config.toml
vocab_size = 16384
init = "normal"
beta1 = 0.9
weight_decay = 0.11
decay_shape = "linear"
MLP neurons of a small language model. Each row is named by its layer, matrix (down: output weights) and neuron, and shows model dimensions 32-95. Each number is 200 + 20 x the weight over its row's rms, rounded and kept within 0 to 999.
A block is one neuron, or neurons of one layer that tend to fire together. Before each block is what it responds to, as a language model described it from the Wikipedia text at the highest values.

Description: Mid-word fragments, list markers
L5.down448,181,200,180,187,242,206,193,205,169,202,171,213,198,188,229,195,235,254,211,198,206,209,199,240,172,200,177,206,220,217,250,194,176,229,192,228,220,181,214,200,174,199,206,194,199,222,205,201,207,200,217,192,182,192,212,185,220,225,212,187,202,194,203,198

Description: Prepositions after verb/degree phrases
L7.down171,204,218,207,177,208,241,210,208,178,186,175,183,207,176,197,232,202,180,195,184,185,215,205,206,179,208,190,216,175,166,219,163,185,210,178,198,206,252,233,214,210,221,208,206,208,177,204,184,188,196,236,191,197,224,213,216,199,197,179,188,215,197,209,221
L7.down283,188,223,217,207,203,237,214,210,212,191,185,214,221,181,218,209,195,230,179,211,205,176,174,188,205,201,227,210,188,177,246,188,195,226,177,198,203,223,202,179,176,195,181,222,191,197,199,204,216,193,189,195,187,193,174,222,212,199,214,195,195,185,171,186
L7.down493,219,195,194,155,212,197,217,203,194,208,207,205,222,183,215,193,244,164,179,191,192,229,172,186,202,220,201,208,231,182,209,199,210,224,173,210,204,218,166,179,206,227,219,189,166,200,200,230,198,163,155,224,187,187,201,181,203,159,173,209,195,226,197,209
L7.down662,185,197,192,213,179,227,206,210,195,219,214,182,208,196,168,210,200,220,198,175,229,232,191,193,198,220,240,213,203,203,229,209,191,211,209,196,209,208,197,168,170,223,206,168,197,206,218,198,201,202,226,189,188,180,192,199,172,202,232,176,200,210,210,213

Description: Linking "of" in noun phrases
L2.down11,166,188,206,194,190,209,193,237,213,224,204,196,196,211,202,202,208,168,212,175,204,202,196,203,191,187,173,184,212,209,213,210,218,214,198,199,196,149,220,211,171,187,204,191,236,183,212,207,160,212,236,221,193,200,191,204,188,198,234,194,203,217,214,186
L2.down236,190,174,177,170,231,240,216,199,217,183,224,199,242,195,222,220,188,235,177,177,200,191,192,178,170,190,214,181,230,170,193,181,198,194,198,212,188,192,241,191,150,222,188,238,189,207,186,213,185,221,206,210,165,220,204,213,191,177,219,178,193,189,192,212
L2.down246,198,232,206,209,233,246,192,216,206,193,196,202,212,214,170,207,174,195,203,195,218,209,219,203,211,183,221,180,208,203,200,215,187,233,163,192,180,189,215,220,170,210,159,207,186,196,196,199,178,216,219,202,213,182,205,195,169,200,204,194,211,211,204,189
L2.down269,219,215,206,203,189,189,175,222,220,208,189,193,254,179,184,181,165,205,228,164,201,198,223,207,187,206,223,214,203,192,212,191,246,204,167,188,217,186,235,233,212,183,206,227,189,209,236,167,223,209,191,185,203,181,198,185,171,190,180,238,177,165,173,217
L2.down284,160,196,182,204,198,215,219,201,203,235,212,203,228,177,230,161,161,175,203,172,207,187,219,207,210,211,213,199,186,200,196,187,222,226,207,217,188,174,235,226,189,205,197,220,245,197,214,195,204,179,238,200,201,178,175,203,181,204,221,185,191,196,191,215
L2.down294,198,207,202,206,185,202,207,176,205,189,210,204,192,197,207,226,182,232,200,188,166,206,223,197,192,217,146,187,236,179,191,201,202,187,204,188,191,212,205,163,204,209,202,206,178,215,185,193,211,194,214,207,166,210,227,209,141,205,196,212,193,222,195,196
L2.down295,221,212,197,195,206,232,205,185,193,188,180,210,229,220,209,172,167,191,191,196,185,195,182,184,220,194,212,188,214,205,177,199,145,211,194,229,211,227,197,193,210,194,183,218,200,191,225,222,148,238,217,170,180,178,193,181,194,232,165,187,172,218,196,226
L2.down363,209,192,191,223,193,181,191,209,190,204,209,199,204,187,195,184,189,229,193,196,194,214,214,187,202,183,176,182,233,211,177,198,189,189,176,217,191,181,215,210,196,191,183,198,196,231,209,199,224,200,191,186,180,208,215,195,187,215,204,191,187,188,183,207
L2.down377,219,227,177,199,227,187,239,193,187,180,155,220,206,207,176,207,222,213,202,178,187,191,206,212,208,223,182,170,207,225,197,180,178,205,229,197,149,181,193,206,208,242,185,194,203,214,198,197,210,229,233,211,167,238,220,197,175,205,206,219,212,201,166,207
L2.down406,185,225,216,188,211,169,190,202,225,206,202,163,240,184,203,245,163,203,230,175,174,206,167,239,199,168,212,206,171,192,214,219,222,195,205,216,226,210,205,239,182,180,184,186,184,199,204,181,215,207,196,193,233,193,211,163,191,179,188,197,187,189,221,235
L2.down637,220,213,197,194,192,209,216,203,164,202,184,166,174,210,166,197,224,191,189,227,191,179,215,187,270,224,186,186,168,206,162,205,189,187,186,177,191,205,239,231,245,152,189,213,206,211,217,222,223,198,186,196,199,207,169,200,187,195,191,203,197,207,205,161
L2.down683,185,248,240,208,201,184,210,216,224,207,216,242,219,200,202,197,203,179,165,197,198,187,178,207,180,208,210,230,237,224,211,231,179,215,188,210,193,213,191,217,196,162,188,188,157,196,229,241,186,206,169,233,197,191,174,174,242,216,158,199,180,178,180,207
L2.down743,205,229,198,190,196,163,211,191,221,186,188,237,210,200,199,207,162,179,239,194,193,211,197,196,207,198,207,205,180,229,188,191,183,191,236,194,196,192,208,239,205,203,210,204,189,226,191,189,199,203,184,187,222,202,154,181,222,222,188,192,186,176,220,202
L2.down750,215,210,191,196,181,200,222,211,211,203,196,194,183,188,206,210,207,203,193,189,174,244,176,185,205,166,172,189,213,217,193,206,184,203,195,183,214,180,192,206,208,188,197,227,238,212,190,221,201,202,213,179,199,164,207,191,213,219,220,179,212,179,202,192
L2.down902,181,213,235,228,196,247,193,195,197,232,156,195,206,196,197,228,201,197,223,193,191,190,208,190,205,197,203,212,221,218,215,221,184,200,204,182,187,221,202,234,211,175,194,185,170,213,207,167,228,233,221,203,210,177,187,180,165,226,215,194,206,235,210,223
L2.down1008,206,191,224,211,248,178,173,218,187,161,216,193,207,213,211,170,197,202,210,210,185,199,196,181,225,200,217,194,236,217,179,185,226,170,195,216,142,230,198,178,193,230,167,183,225,182,196,185,170,175,213,210,192,206,206,211,173,191,161,193,185,196,195,240

Description: Semicolon-separated table cells
L7.down36,205,183,183,157,194,233,198,212,196,219,170,190,187,188,228,195,198,183,188,208,202,210,233,212,212,211,189,214,219,174,205,200,190,220,150,192,183,202,227,184,188,190,171,189,203,186,183,191,176,159,159,230,227,214,192,185,176,185,186,195,203,173,170,205
L7.down355,194,191,208,202,195,224,212,198,188,199,178,160,211,189,188,219,219,214,214,222,190,173,193,218,186,208,217,221,196,197,210,177,187,221,193,201,227,168,218,228,178,202,196,189,195,171,172,213,226,189,200,212,197,177,191,236,226,217,201,189,197,170,208,179
L7.down403,198,204,184,190,207,203,233,173,218,201,174,223,202,162,199,196,202,209,224,190,189,212,216,179,184,217,177,181,214,191,226,187,172,225,193,164,206,195,167,186,215,184,199,194,210,202,173,233,177,209,170,191,186,194,201,218,198,228,225,176,246,212,190,237
L7.down620,192,198,196,171,190,195,224,184,213,196,210,229,210,213,227,194,190,209,186,213,198,232,197,196,180,187,188,219,219,190,218,209,174,233,167,201,215,212,200,144,221,198,202,207,200,198,194,205,217,216,206,194,225,181,189,222,211,217,202,206,232,197,217,183

Description: Biographical fact slots
L2.down2,217,173,195,172,206,201,203,168,202,190,222,172,232,179,223,212,177,193,174,211,198,232,196,211,216,221,196,197,208,185,197,202,203,227,191,191,169,210,234,226,208,222,178,212,183,203,156,190,190,205,221,236,242,196,190,208,210,208,222,168,192,210,194,210
L2.down31,217,190,193,168,190,223,209,174,191,196,202,177,219,178,193,203,188,198,191,207,214,195,177,236,218,196,220,238,225,199,197,190,192,201,177,182,194,212,190,200,208,173,187,184,192,215,229,149,202,214,219,211,212,202,162,202,181,193,188,226,205,229,212,203
L2.down99,188,164,221,201,208,200,189,201,201,232,221,223,237,192,215,207,169,204,237,202,194,213,202,195,202,184,192,189,157,189,217,162,201,200,212,218,215,215,213,209,182,229,224,166,185,192,205,161,228,228,192,205,194,185,166,204,176,213,210,181,192,201,202,203
L2.down153,189,201,170,204,213,216,220,173,235,176,187,214,228,188,222,201,182,239,138,208,184,182,197,177,191,178,227,207,212,202,199,170,215,191,168,224,203,205,180,207,246,221,223,192,189,231,198,195,232,200,174,195,236,224,205,224,224,209,215,189,207,177,195,240
L2.down168,148,177,200,191,229,203,206,198,218,213,208,199,217,201,195,194,194,204,219,250,195,204,212,181,245,216,233,231,210,199,169,186,197,188,204,187,222,190,182,246,196,209,203,180,195,201,176,193,216,194,217,207,190,173,195,218,190,167,186,201,203,200,177,210
L2.down199,168,218,201,158,238,180,185,194,221,187,218,180,228,187,231,196,197,217,201,213,202,189,192,196,198,222,200,210,210,215,213,219,199,228,229,178,208,202,195,243,219,223,210,185,191,174,206,175,212,229,175,232,227,171,187,202,206,188,204,206,228,200,206,216
L2.down360,206,238,192,204,198,242,189,202,214,206,203,176,194,188,179,223,196,188,179,210,178,207,206,245,181,207,174,160,222,155,201,197,219,199,215,179,180,208,205,253,181,217,216,209,210,210,193,188,199,176,228,182,194,170,226,182,176,198,195,203,205,198,193,208
L2.down430,178,196,189,211,174,208,207,182,215,178,220,206,232,180,207,223,197,180,195,192,210,193,205,188,203,250,186,204,239,188,165,190,190,217,215,194,186,231,214,223,183,225,249,212,233,158,222,249,160,195,219,222,226,185,211,222,196,185,174,201,170,204,214,181
L2.down491,204,182,207,194,209,231,223,197,191,200,193,200,202,179,185,195,212,166,240,211,190,214,222,200,196,209,191,213,187,230,166,201,174,210,222,225,220,186,236,204,228,212,209,189,172,188,196,179,206,167,190,246,212,200,202,188,201,213,185,204,199,203,199,190
L2.down531,236,208,200,211,243,211,220,199,186,200,223,195,230,184,221,207,189,209,212,184,199,228,176,240,197,170,181,208,196,176,198,223,199,193,195,208,171,219,192,247,199,249,190,228,188,192,195,206,182,205,225,208,227,178,199,198,236,225,229,208,167,223,190,209
L2.down560,180,207,194,214,178,214,204,197,227,217,197,167,203,176,193,189,191,225,221,157,218,217,174,198,222,172,216,191,200,233,194,182,156,220,210,173,216,179,222,206,197,208,209,187,184,224,198,202,193,213,199,215,182,225,220,224,176,193,191,225,204,204,187,226
L2.down572,185,206,194,200,205,209,203,185,229,185,202,189,223,207,236,234,202,221,143,187,169,181,189,213,180,219,225,223,247,179,227,222,209,196,175,188,185,194,214,244,216,229,206,177,199,225,202,177,227,201,185,196,225,218,232,196,197,242,193,209,218,198,189,195
L2.down585,172,187,191,191,218,216,196,212,229,178,199,179,210,198,196,185,220,214,229,229,202,227,246,170,224,217,196,203,203,195,190,204,204,197,214,187,217,181,197,179,203,210,219,178,189,192,231,196,156,211,207,184,198,173,171,215,175,186,199,227,196,191,185,193
L2.down595,196,182,191,223,207,204,178,237,186,196,170,182,244,212,203,216,163,211,199,206,240,207,185,214,171,203,197,193,208,209,193,202,232,208,177,187,201,231,221,231,189,179,242,191,232,239,217,203,207,221,200,178,221,197,214,179,188,186,219,183,198,208,190,236
L2.down837,182,210,212,188,204,219,201,195,170,195,222,212,182,175,245,212,233,257,233,198,210,199,227,214,203,215,189,238,161,216,192,198,195,185,209,169,193,175,189,195,191,225,237,186,170,201,191,220,231,224,200,237,217,222,165,210,217,232,209,211,194,204,151,243
L2.down1006,206,179,188,197,163,224,197,210,240,169,233,200,214,191,209,207,173,159,192,213,227,236,197,227,233,193,205,272,220,180,158,193,175,213,192,204,203,199,178,204,215,161,219,177,171,207,206,164,215,174,174,191,233,189,216,208,227,222,194,210,175,235,200,170

Description: Fragments of foreign names
L5.down52,173,215,203,175,208,174,203,227,206,182,197,200,195,195,219,246,185,204,225,182,219,209,163,218,188,196,160,216,236,210,180,210,166,204,202,177,209,175,208,224,190,172,196,179,218,189,210,173,183,197,225,184,185,220,203,228,150,213,192,172,195,217,168,173

Description: Institution "of" and infobox breaks
L5.down25,199,227,196,212,219,232,187,215,160,208,238,219,183,194,191,167,211,226,216,193,187,174,223,185,188,188,175,217,185,185,218,199,184,219,210,198,165,209,189,174,209,156,187,187,193,166,206,186,192,174,212,212,191,246,155,208,191,188,196,230,191,192,163,185

Description: Upcoming non-ASCII characters
L7.down256,192,214,179,183,199,247,218,231,197,243,169,214,197,197,166,220,192,201,174,205,220,218,183,207,195,192,222,225,215,149,187,215,188,199,198,188,197,219,243,196,186,209,191,207,200,203,225,181,231,229,184,196,204,174,213,195,212,246,186,222,195,197,207,183
L7.down592,187,211,167,182,204,240,194,207,205,205,172,191,202,183,189,208,169,224,204,180,194,203,182,213,186,179,202,203,203,157,195,195,188,197,202,156,188,232,212,216,194,181,163,191,170,189,265,171,226,206,171,204,204,185,195,192,223,210,206,189,165,184,192,191
L7.down630,206,179,228,182,198,156,220,180,225,193,184,219,208,191,156,214,198,171,220,209,190,216,221,189,227,187,178,193,225,168,232,196,188,216,229,220,206,221,159,98,166,194,188,225,193,199,207,195,181,199,176,204,160,166,190,228,178,199,163,193,203,230,220,216
L7.down645,189,207,176,194,184,241,187,215,206,210,166,186,190,178,194,211,167,216,201,180,191,200,177,209,197,190,220,213,212,171,202,205,186,204,194,148,180,235,217,204,181,188,177,184,180,197,258,162,214,208,165,198,204,197,194,192,221,208,196,199,169,183,206,192

Description: "of" in institution names
L2.down84,191,199,211,202,214,229,214,201,195,187,191,194,179,190,188,232,178,170,184,210,211,203,212,174,194,204,231,219,238,207,200,220,199,198,233,185,177,199,197,170,226,193,191,178,186,180,199,175,183,237,204,202,203,188,188,180,209,210,197,201,222,216,200,209
L2.down94,222,212,217,223,213,200,194,198,186,215,168,191,201,189,219,196,192,211,207,172,182,180,232,242,179,165,132,180,205,181,203,193,189,197,207,223,185,208,205,218,209,199,167,205,192,178,192,198,193,217,206,173,206,180,178,203,217,199,205,223,171,200,196,232
L2.down133,216,213,209,220,191,229,190,213,168,202,210,200,180,202,164,208,194,187,205,190,169,212,227,197,197,173,175,173,193,212,199,192,213,217,219,197,176,173,191,153,198,189,191,187,204,190,189,183,196,201,197,210,217,192,174,180,185,207,214,186,203,212,231,225
L2.down176,224,202,188,201,233,226,198,202,162,177,194,205,205,207,190,205,204,181,210,211,211,196,224,189,168,210,192,188,173,241,188,227,212,172,210,156,220,203,157,211,238,194,206,226,192,187,181,196,185,229,217,178,181,190,197,210,229,209,220,222,217,216,206,202
L2.down281,218,188,181,212,217,208,229,206,196,200,199,199,206,176,190,215,175,153,174,199,204,186,207,175,186,172,187,181,216,195,181,210,182,203,196,207,179,200,159,115,189,197,213,204,172,187,202,162,193,239,217,192,159,182,192,196,230,200,206,200,220,218,198,210
L2.down337,226,164,193,182,190,194,209,216,245,227,163,192,187,202,193,194,224,187,205,205,188,213,191,218,204,227,188,174,205,205,209,209,213,169,222,206,210,208,219,203,203,195,157,231,192,234,243,192,220,207,182,202,194,196,164,214,197,151,221,186,204,176,192,202
L2.down341,221,187,191,202,190,192,185,185,230,188,222,182,204,188,239,218,210,174,165,208,229,197,209,187,194,194,217,205,210,196,208,213,196,202,207,164,193,187,156,166,236,215,236,177,212,215,184,192,184,205,198,211,171,211,195,210,183,192,181,191,212,217,222,194
L2.down382,205,193,196,202,209,223,229,186,200,199,189,203,178,181,208,198,201,199,184,180,210,201,223,216,195,208,194,205,177,190,209,191,191,178,215,205,214,183,208,208,207,206,204,214,218,200,222,218,227,155,207,213,216,221,189,196,226,185,206,224,194,158,201,201
L2.down612,222,177,170,175,212,261,205,203,209,209,226,189,211,203,188,245,196,167,216,191,216,193,234,198,136,179,208,203,200,185,198,225,194,181,189,189,178,214,171,171,225,169,227,201,232,219,235,172,191,208,201,198,174,197,134,191,188,208,163,201,224,216,211,184
L2.down677,191,208,193,170,203,219,232,182,204,162,198,191,196,172,220,240,189,190,171,207,209,197,186,189,171,204,224,249,234,210,191,180,240,178,222,192,181,206,164,212,204,205,195,170,178,214,188,185,187,218,204,196,192,188,165,203,209,195,174,208,195,221,218,216
L2.down737,231,185,211,174,236,199,252,212,196,164,182,181,192,181,159,233,184,177,169,208,219,196,205,189,177,199,201,216,221,197,208,186,189,179,223,196,179,199,188,213,209,188,213,197,177,171,206,210,177,223,205,202,221,172,167,205,205,208,187,193,210,192,199,209
L2.down827,240,185,209,190,204,190,213,195,224,204,194,185,201,187,206,184,188,177,192,183,169,211,223,229,190,188,177,167,222,175,182,195,222,243,203,205,176,195,164,224,215,200,209,219,173,180,222,182,160,191,205,200,202,228,188,200,193,197,190,163,180,208,194,213
L2.down903,207,207,193,203,221,215,221,201,195,189,216,202,200,187,173,215,169,152,182,210,214,185,211,176,196,183,203,199,207,189,178,223,182,204,221,192,181,195,182,128,198,192,198,191,185,187,210,169,192,263,204,198,155,182,197,193,224,208,197,197,217,216,192,202
L2.down940,182,204,169,175,228,183,196,205,203,170,185,191,211,178,210,220,153,190,173,202,222,190,203,219,187,213,183,205,201,191,165,198,207,181,223,176,200,241,182,164,215,218,198,187,202,208,202,198,182,223,180,177,188,202,218,221,190,193,201,207,223,234,205,212
L2.down985,206,210,198,202,205,214,220,196,204,193,222,206,207,190,173,209,171,153,193,209,207,184,208,179,201,188,205,208,205,189,186,220,166,198,217,196,177,188,191,130,187,193,209,191,182,194,201,175,194,254,196,194,150,191,204,201,223,208,201,204,212,213,189,209
L2.down997,208,203,189,240,197,219,208,209,164,200,200,213,188,210,181,175,208,186,185,199,196,201,213,180,160,192,178,208,201,211,194,209,196,205,208,192,207,186,184,131,219,197,204,225,198,196,166,195,182,182,206,175,189,217,195,172,199,220,251,197,226,209,220,198

Description: Partitive "of" after quantifiers
L7.down41,182,184,187,177,206,241,183,195,224,189,219,213,195,214,225,204,220,211,242,161,244,208,208,223,214,193,170,189,199,188,191,176,201,226,209,185,208,195,178,176,205,188,170,194,217,218,228,229,212,199,238,181,191,187,231,189,249,188,182,187,222,153,227,221
L7.down307,217,184,236,200,171,186,239,172,210,159,213,191,192,209,185,185,231,182,212,217,208,212,203,197,190,183,201,201,218,178,178,185,213,184,179,202,207,167,175,198,198,200,206,205,186,223,207,241,191,225,215,211,211,168,190,195,184,206,203,231,223,174,220,210
L7.down556,212,199,197,188,192,127,234,193,186,215,245,174,178,201,172,190,194,202,208,204,193,228,213,207,203,197,229,194,214,201,201,215,205,194,206,201,205,236,188,181,190,207,227,202,199,208,189,257,213,205,196,216,170,207,222,212,149,195,191,218,213,218,182,179
L7.down793,202,191,200,188,207,226,189,198,168,200,208,205,225,231,203,209,202,174,211,255,205,220,196,196,201,207,182,182,215,183,219,209,205,171,223,198,214,199,191,195,179,198,208,202,200,225,178,220,205,214,211,190,208,146,187,206,203,202,197,192,228,203,214,231

Description: Word-initial capital G
L2.down24,200,189,180,218,208,189,191,176,219,199,205,198,176,206,154,192,182,175,194,193,198,181,162,195,210,177,189,193,221,246,183,196,171,182,184,191,175,158,241,208,208,237,164,167,223,196,212,218,210,192,193,190,163,178,177,217,242,231,226,152,240,206,192,215
L2.down182,190,168,232,190,193,181,243,187,210,197,195,156,181,192,199,216,169,237,213,210,151,208,186,187,193,174,188,210,205,187,186,192,187,212,193,175,237,202,232,221,219,185,226,189,208,180,239,174,203,169,194,173,172,196,187,209,190,207,161,179,211,206,186,223
L2.down349,195,217,190,214,192,204,186,202,149,205,249,184,222,191,233,203,191,211,186,219,169,208,205,182,202,219,218,166,206,187,203,170,202,201,176,220,182,168,199,227,169,186,243,184,197,206,197,208,225,143,233,210,193,188,219,221,201,213,231,198,186,216,191,232
L2.down424,170,186,187,166,214,179,188,170,223,190,209,165,222,194,166,176,176,161,167,207,213,212,195,197,181,166,242,197,202,188,251,211,192,234,198,215,232,151,254,219,191,195,202,158,183,212,198,204,175,197,218,222,197,213,203,193,199,189,198,196,214,254,220,181
L2.down470,202,202,173,248,206,181,242,212,185,201,197,201,203,193,172,178,221,187,201,173,184,215,173,203,192,204,179,211,216,220,215,191,161,214,187,202,201,171,183,212,169,185,222,233,204,202,204,215,226,190,204,198,176,196,174,194,184,170,189,198,162,224,193,237
L2.down480,179,201,199,175,187,186,180,193,203,242,218,181,196,133,207,199,161,194,199,230,213,214,210,237,197,204,196,187,179,170,201,202,209,208,196,198,235,187,258,237,185,193,220,170,215,193,173,188,224,170,216,192,190,210,203,238,228,188,202,190,214,229,219,192
L2.down482,169,165,203,203,181,173,211,176,202,190,191,171,180,217,185,182,189,213,184,224,212,220,232,229,198,188,176,217,223,202,211,190,197,219,161,187,188,195,199,226,240,190,191,149,219,212,222,164,225,180,215,244,230,206,170,216,192,187,197,214,189,231,218,202
L2.down484,212,197,185,206,207,234,209,234,214,145,186,191,216,215,217,199,201,215,215,220,188,235,229,185,193,190,224,209,206,199,210,229,210,223,193,216,222,223,187,237,237,215,227,188,179,209,217,226,165,227,208,207,196,195,204,206,184,246,172,195,182,210,202,193
L2.down525,218,214,163,237,177,196,209,223,201,158,208,195,239,207,178,199,192,218,195,166,202,165,165,225,202,179,198,209,209,226,205,190,194,217,214,203,184,151,207,208,223,217,218,210,195,194,168,188,167,197,172,205,198,191,217,160,197,178,209,179,230,204,197,175
L2.down552,227,207,194,182,256,168,212,189,198,183,185,197,218,204,209,198,239,172,196,179,190,188,185,232,200,203,208,215,186,188,207,209,209,170,209,171,224,188,179,238,217,207,229,190,210,218,208,202,216,206,189,177,154,160,219,228,192,219,170,217,185,199,169,223
L2.down640,244,204,206,202,237,197,166,201,177,183,206,191,223,219,184,191,189,196,197,179,175,212,225,236,181,195,197,186,216,232,206,215,193,222,225,181,192,194,171,205,228,190,161,189,185,202,198,225,178,193,194,192,187,173,194,185,193,212,213,195,187,215,226,215
L2.down752,223,174,193,187,194,209,225,216,194,181,206,229,184,218,205,181,218,175,202,190,210,215,208,185,195,174,186,200,228,204,213,200,193,213,222,187,189,203,201,262,192,202,173,189,233,188,216,190,212,190,216,229,182,186,213,208,216,167,206,213,206,208,199,231
L2.down796,168,217,214,189,209,172,205,187,206,200,233,216,234,172,193,207,183,168,212,183,174,186,212,204,169,214,201,208,191,186,208,213,206,201,195,214,211,201,237,242,154,201,208,190,196,206,206,229,176,180,178,204,195,200,225,206,198,166,185,204,168,179,224,224
L2.down824,153,192,205,184,253,199,193,199,189,205,187,247,211,196,189,204,195,174,209,224,158,215,186,222,195,193,267,236,182,180,217,195,212,207,197,231,228,159,222,213,208,208,206,169,213,202,199,201,170,182,193,217,212,209,198,181,220,203,203,169,206,235,201,226
L2.down829,200,200,199,210,230,191,186,224,188,184,195,153,197,226,200,211,166,214,200,205,139,187,193,194,169,219,220,232,209,187,230,202,227,199,202,212,181,174,195,199,168,190,237,226,173,176,177,162,195,202,191,219,204,205,230,198,188,223,225,229,202,186,203,200
L2.down901,232,175,201,206,235,167,214,239,181,207,204,200,185,196,200,198,200,203,210,177,150,162,202,227,163,184,201,218,214,179,176,194,217,220,181,205,181,180,210,227,204,196,205,177,186,213,206,211,162,177,247,205,182,169,199,204,191,211,196,214,192,244,189,212

Description: Post-noun "of" plus word fragments
L5.down971,195,206,193,179,199,213,164,210,195,193,156,230,220,189,237,193,219,191,178,203,171,178,194,217,183,213,181,181,250,222,170,206,180,199,222,207,176,223,187,234,180,199,199,179,204,246,230,225,193,208,188,208,239,191,201,221,175,224,190,182,195,182,208,221